config.toml
n_kv_head = 14
head_dim = 32
rope_base = 10000.0
bias = "all"
extras = ["capped logits"]
lr = 0.001
warmup_steps = 344
schedule = "wsd"
final_lr_fraction = 0.0
batch_tokens = 131072
seq_len = 1024
doc_mask = true
steps = 6205
MLP neurons of a small language model. Each row is named by its layer, matrix (down: output weights) and neuron, and shows model dimensions 256-447. Each number is 500 + 50 x the weight over its row's rms, rounded and kept within 0 to 999. Numbers have three digits each. A neuron's up and down rows have the sign that makes its largest values positive.
After each neuron's rows, "fires before" lists the tokens most often just after its 100 highest values on Wikipedia text that the model never trained on.

L11.down1099:450453437428433602577420479547484547515472510583620448539591566487518533505384558516548519523619436485512470471558468488486431549453529509445524564483530549432508459465586525520527558455496453453537531505594531530489408509465471428440498462547495425576509491445562483469487534449531459440405464506529541586515508555378520422523400474519490489537477482559434465549435422515506489533447496586596481416502446503613539503390472581512483525481488500422493512503521423495452433495620561551553453503468500476533463570557445473462539522516434484491563457552477514460646526512493582535
fires before: " |", ",", "–"

L6.down925:466551549539513362495495567405528408415504485510467517471545516389517457567508454443573490632577555333440562541515377564383360469449535533497508476456461521546507530537528539518551476523461525473553559481507333485473559457531535478494482469519503494419536464627434502538499581546441486478503492505558516472526550518319425465557553434444519523462479562516469533490403544418578502469568531455473478427464485485485465596472414558466434519462475498482449448596454539418559540544508467466503546463418499531477513522506439511509457465501542468541484557475565560467456434520537531483
fires before: "\n", " He", " In", " The", " It", " His"

L6.down263:396591393465510552485562484427408485539487442429429386578472502544634525404581497497458416460543459439514394502457493420468511529471452477499504469504522514580390391519525551465511523553464453521504546432533488496544455497510450456546543462436446555442435497546532553477630527399466516498434541520428443553508521441519513520505500509504462538462444477384524560525463495419485549503421526488514419403458490529522547508537562452514565443394539565490567586579589473534422485525446495480433613442515569572526494554523554616490547511491485492516481434437497515485512473569428464511
fires before: " York", " Hamp", "ong", " Or", " Mexico", " B"

L6.down75:517409437536510536516518507571448532526521607486533555553505497558438493460472535465540530512429485592408521521481554509574562518502410550416457512598440424488484488422532448436492545579482460439458437505506583534446469538492488498437527496447464570463592520551550451441462614540513536493487442386450461511520540420501599372492515607492480505534625496511565607481492549452485478459483527470496477565478530506482526570393540539507555503460568383502454489532463466491469561479418525484543558546386498498475530484476552464533527456542538482571467531463516484496506558550592457400
fires before: "\n"

L3.down899:463513467502448499477493466516441572570499461480506413466492456556472509529563486481440460375554512418642536555460432560478563468440528513492377530570573531598394434465553542429556521559611442460513454496546422513536405422528455553459475506475503649505490477449515496506492447513566499518500489460508496573424492443574495486510549480516488505435392516554552449465455482475572495472418451438511479525556421466446545456570519412536529490410555461488445461482468344479534482463466544511567516534488483538498462546523432536497570482584529517495443537529470585413469539413421625530
fires before: " York", " Hamp", " Or", " Mexico", "s"

L11.down1012:414518517501472516564536438571476457540424488538547467475526562512488524465390447511554438480491524446527501572508504463512469532479469451503472503502445494500509470484486475526453531551502437434535483534495569441474504501486605451408500475523457423478520465525509511548450467419428592449603469518436505484496492479000429476462473513467529474484501527482504556526470517546444467549451562483472552471449539459492515436447502574444476492473481544543489441509470500422429553598493514489499550543504527519489474531529560477532444502541491492510513506475455478529453581533489541480
fires before: ",", ".", ")", " |", ";"

L6.down1159:444403510409628521468509540569494461483634508464553431502421425496500478446482477566594524556581533525507432468470433501443478508417421408461383595426534426546481603516504503503524467480489526493479421467480535512481546435521503474494441483491475550457521506367600543537550492518522500473469478523480536585432526535451450505397458493493519526477558513442488486470542511513539501419520388529509524470438556493508537517550529540428528515459562435452593438469461482533532510462538490547498502416588549581531526517508551429536546520437450484394489514405599550406562514521536548492
fires before: " |", " of", "+", ".", ";", " ("

L11.down403:504483427527449564510528481559439526450528443470603544428468425493482498526562597547473512509501461603540528437510518495589489430414520529526600502529455531455498491503482540472509397495497490380562538446427527528452556510471446501536479515453520603461630497566599471495481450480551510508510465536415492478551478501518498456550519481555465534486593678499545538444566545466492479456470494476498448493588497570477430494589465456554433465494595513474448491581507567572486518490446511493434457527471469442501561544575496570476471616456415440526521465464558492572522472458517401473
fires before: " was", " is", "ian", "'s"

L3.down1068:487487521501446527555534402464415573554453476504470532554536538487543454456540456477521574506435551532527495499563522527512474450554455442479605570524540457508484476438526466482452465505538509418479536480485454426556595508468551481477390450459439510454498536574531496457579439453559483486545541418470542443503559445439530424522527493534518500557429504517555517461495558487595372568518554527550426488449446575472633474524583573494517518522459440550488478515419493575470518513439438521506578554467572440522521482436529507506524582539496549475491542439522543536534417545463562472
fires before: ",", ".", " |", " and", "–"

L11.down79:502494608524551559516532548416542487538492483558470556483488459484543565576475504451474438534504604586503499496559399535411551506464467417443491518558509506422570368502509555528601558475513561497452579455524523493436458524597477515469460553523558443502432567432505447521479454577448455442387379411613447467540527482399545455437473478466477457505469473508506430583571529488458492554477497522486499548516536585501499534500517517452439481472503525486537493508558490573436464536534453473477489592437507467538489430538494516464543473440555449528550524436575495565475528451498487485
fires before: " of", " by", " with", " and"

L7.down5:516423442593506631454430462451587485512525483424486467619546457535400510545451463510450476515450511585629475474443417479385530543463489495418457496499495424499507511554502509492531564501520570464437496418499528501435423622514499477485469377508523497489532506584601520525474497431548464480522461526473542429509539554472403509488592503566491491459590518518478400460535533466524476459445474415600468492464450441500523553600503522494542556515518476510529515635546552500461464562561542508504488499545531563492552574591546568437524586529437499516400554500445489430429504504525376509
fires before: " |", "–", ".", "0", ","

L8.down863:371472461364469407452431551482495468542476431489493525483479443536528427497454494453462396464557525431527518544479544559490472594462493582520572488499515551498470414507552460496491459471456530514533538554525502569362551464487533544514506559435429510490567569525534519521386501561480507523518464499508505610547481494491548441554479543454563415597548474552503437535535411516546463497472557430491573602479410555533416444453506495390508529532506480471432512454423450470544471459482544648457489501633590418471548475529447463525492462482442493552511434410419554431606474551474564501
fires before: " the", "000", " them", "9"

L3.down577:497480469452484487527460439449495487487617588514514558498467537456493493549434480517484393580519518559468482455453462508572501505441521569517433538507564478439524514556598561485492497459523442447440515465476509544467560524530552517534488551511597491439447443432510518611404482551538613474533536491516588515477463397475449429458506450434427501479521527591541504379405434475581537591486454507484567552459500474517535528512541572528540572469510470501491473402475393413424509460523578639448544593466538499572535567525546470449446578473487529495507468553425475517529458502477607547
fires before: " |", ",", "–", "',", "-", ";"

L2.down184:433457529468537567538416436554422468520477494506523389543506486531496470538490547494494481427555550437568445443457455457492439489529518520439437461473398562601531489508490468529386463496379414363504479574488496422508548432508492496474510543558503508537548551507442571523530469458499493508560483460598514469406484507444523416463593511492488563509498385464456492443527459410530507495574474499503450426522415516448453505490481522529530435509465604516482501497517485516445522582452408482463453495548445502418470494523516454521417510495545549489547564536520415494498404532466472464
fires before: "\n", " the", " Best", "ag", " He"

L3.down446:488495520498601519490476577445500545504550508537521501505562487479481419547483515467556476489528464460494517508532437447420594506439539414443560491431475554470473369530506504497648531550507505441464542558459578466456411492429483501516521495555498478498463523530442524418530462538470560491502545509462417580539569460531591516563373544489567488562434503476614529530526581437655451488552545519479419403455435514470512482469452529538519544506510506480559544455538523524345602524492487587484457427516553591453535547555420533522507538481510442445505569490484490529411462445546500478
fires before: " |", ".", " and", "–"

L8.down650:497410507481476496481532536499521542524540561396501579433487577481480513511588568451605473546507426512515486491454558468471428613519496444467532471425520450435532510430473516433594553446466507482516544534454512527408577484602480422580379454399505534560547534430568448451500563593510513455482514506402513494546516420471457430562571554526464533450549467522564549520602506492538488579459556521458507505506528531581441567538498549451579528480537568507450462516528538494495471481521585590593488514483524537528556536547520503542503513479501513529527572545519438440507533478547501528
fires before: " |", " m", "%", "\n"

L11.down1110:574568451552430534524507498549504511479504591505509544529443446496607437477556565645535519494530501519462551380598422546472515525507524458531577453495469669436531451464528490460615552515487513471460499471487513618448556496591456601526458483503542487481574544503529511462513445483484497502445543478511426546406439441539512473475482495531545465549553437509516481494425549510568499542443501427478481489579508515427496467515518528435525481504513555495540558424530582492515502556582479462514480432565498493528505493565560468565510548584522515461452468562562449465596486512594495449
fires before: " |", "with"

L11.down64:544540534517519515493451498547500467500527447492414554544552535445588530591459420528507498476526527509505563523550435554506586513478510512563470475470583444506511609470525442530510558429464552594497461540561454485526514507573511568517450609569484428518404478476476434475534597489544578436417422492517594461508570464421522538497426553549475488481596454438470656517472496523518470493481620483520461584434529510523488498491469610452454570582435493523518432601466444478513533491408478430531484639500487528467478499529446453437499521477507497455490499452504485498466526444513514393
fires before: " of", " to", " for"

L8.down1036:466545485454525405493472479499427490570534505521520566473539623508486535545487570525512548577510358500427485538493529455464578456520491434509515513442518520516483619546440474453437466526514479471505513532529495560464552512522531528482527400518458449437510535564511479520584433490464523529465525483465557392392500552326532479477544532528532429468449439452564572467459493468464475531402446421548443475536478466562491548368523469426537585490467496463556584490576413548548536489457534456497463430483464491423600515537507486562463583505492599453538420505507537544528482533521535498
fires before: "\n", " The", " It", " He"

L7.down1182:446444443476528615447529462482528527495507393479486421605527492489584606433438452674499416464520465526543389521492478566459627533485448518454488572488520502546531442482578478457452443522546486441590589488440541550625426508472483453484573502512567405553513463507594482440541417460438483448486450496570451532514423558448514607443455531494574469460515548516509476388522524419427526493497502502465502463440477485430442585565500497568492581439563468478507430550505471474478510508529550493455603478424508552504461444554440523527546601551545463453581578540450415562381478455517472536
fires before: " |", ".", ":", "el"

L7.down72:475544564548560522522601539487548407502474624402497481552507601516543438432456530473504400636426575521514444384537471515542447447633550571490538504495528543536522470534416492527527467497488425503571553529471490598460498556518511556377474416560549513516494480519486521544481596562493522446490495470512440455506571454474509545442487558569496451456479484526524485446461510495473544623537440511440453534548495510555468529453453432494491499407486446574505555473542490578546487499588486436502431451502387550488512471533474500518489482483552529474448552565473442435396423453569476513
fires before: "\n", " The", " In", " He"

L6.down537:507612444480538411511473593392552460518575515459450527425496515460437412530574485513542512529492515428521448484480492482374464535551584540557521410487467454569615535570455483442435389549499538493523545458503530585512476502437542483453457587541559486469517464574446434547459503543502491493514523508477452498500552512425520543442521533495502379519478534481493488474506445494645505588551526472575497469565457468563442435458528456472502541438487416532533559464447473443491479542486396488497499472543434530438470520598520480530457433544490545568452511545520437361497418502593421422
fires before: "\n", " The", " It"

L3.down556:478467499500574470591417525500503426494576413437564466500433383518506411574542577443416520479505532432509518513448560489507469530520445622492554511512457562488433509561432475501461489450461443414595451508531542571559481527525443586447449465462428411555505559446514588570502562495558511479463473408506523550475432519534436520549493563455474530562503566539504486447473530421485431556439519505512541523457550460578461548449441488456513500489589549477408508516530541533503498551520502387389506471478482473528519504580482505559505549535502483596501430567460550454591523491591473513
fires before: " the", " them", " which", " his"

L3.down155:518520461466517463483367431480415486457474449482554504495518467534547527540515507380552515536548529461491524481472457377447477430550528544440533367397515559490430529542485472427520515538476488464558492494562518541515501524457540450500504497452448426586603575553443485515445499436442497443549450437556559481477574460418513536513654501483570544593470480515491480437560477419559596548540558537597514499478481466460533555504463492431559518503433601489460548515527558507548477507528452553566449545496438505514454507572603519527483503463510451484540515523498504545495468552466537499
fires before: "\n", " He", " The", "5", "7"

L11.down300:496495440532493451531568485515496417523513612487434511484509503552526471506488401465459597469421452449546521509536481530548449583436469508468532547499520486517523463500464527471509486623542469446450547503500502423489420471529433539417541518432491480578517447555476536479539455479509407428566484480490563494503493457369424502511463484531466517507546494496519451449645536527499473435483547492437442490466560489387473537525555507519531488472461501471418497464590475491497455524486380464532525536440519434475502506519496561532449566363457492476514477521425519423553488516478529537
fires before: " |", ",", " (", "al", "r", "."

L8.down340:523425426498552474513570434580506568496525537561540528503529477476451532449361588553536491442490372569521425455418519588446475551510447512487446514448612374573479534480552533468558519476512525506472498514490510495535452523469561479550555443521481443571515561523557533510475427477474588429483526511516416552529491514512519585512502580540472471462573476501501486486541542423639519478484510590512562483527407520471506452644513638479564497568521539417624391573461555516461461412480464576516544482532460493580538480509501506485544558492509497554504511527441537531527413481523520524
fires before: ".", "one", "Z", "/", "gh", " |"

L6.down877:516548361537600494515463466450481487586429454507523457526501556446514535421505478499548497568451511497490562457479557475545480485551504467413502433476569517542504556465601485417463546439503411512561543491429550511463530519476532474535393474431520499458516467462553516408529503565539466586476471490551485484498536464405480428478433531475508581578355460444480529564469516470463548454529479530407533504488390543490515467521508561417541462474556556517408481450605479556474527520502553496517487501447542598520548594446552451596574439502471507401506503490507520507502509515438499611
fires before: "%", " |", ";", ".", ",", ")"

L3.down403:469556513544427421524460467478493371464459453422541490477517473454523475564574511490430555487526556516457462447491420470415558578513368559456594544406517505534470524477508566488507482444444535529468493582378501418506480532513511513530513453508413501510600521520444410516474549498436503567535547552509570444452501460394559469533492474477525477569466537484492439505469499474549508534621514618506495489522463470501441519499455487472571501456554518498488515491488565474519489500501489544565418401472600529568490504616495491501456512434510532526562454411573521506503526543553495508
fires before: "\n", " The", " On", " In", " She"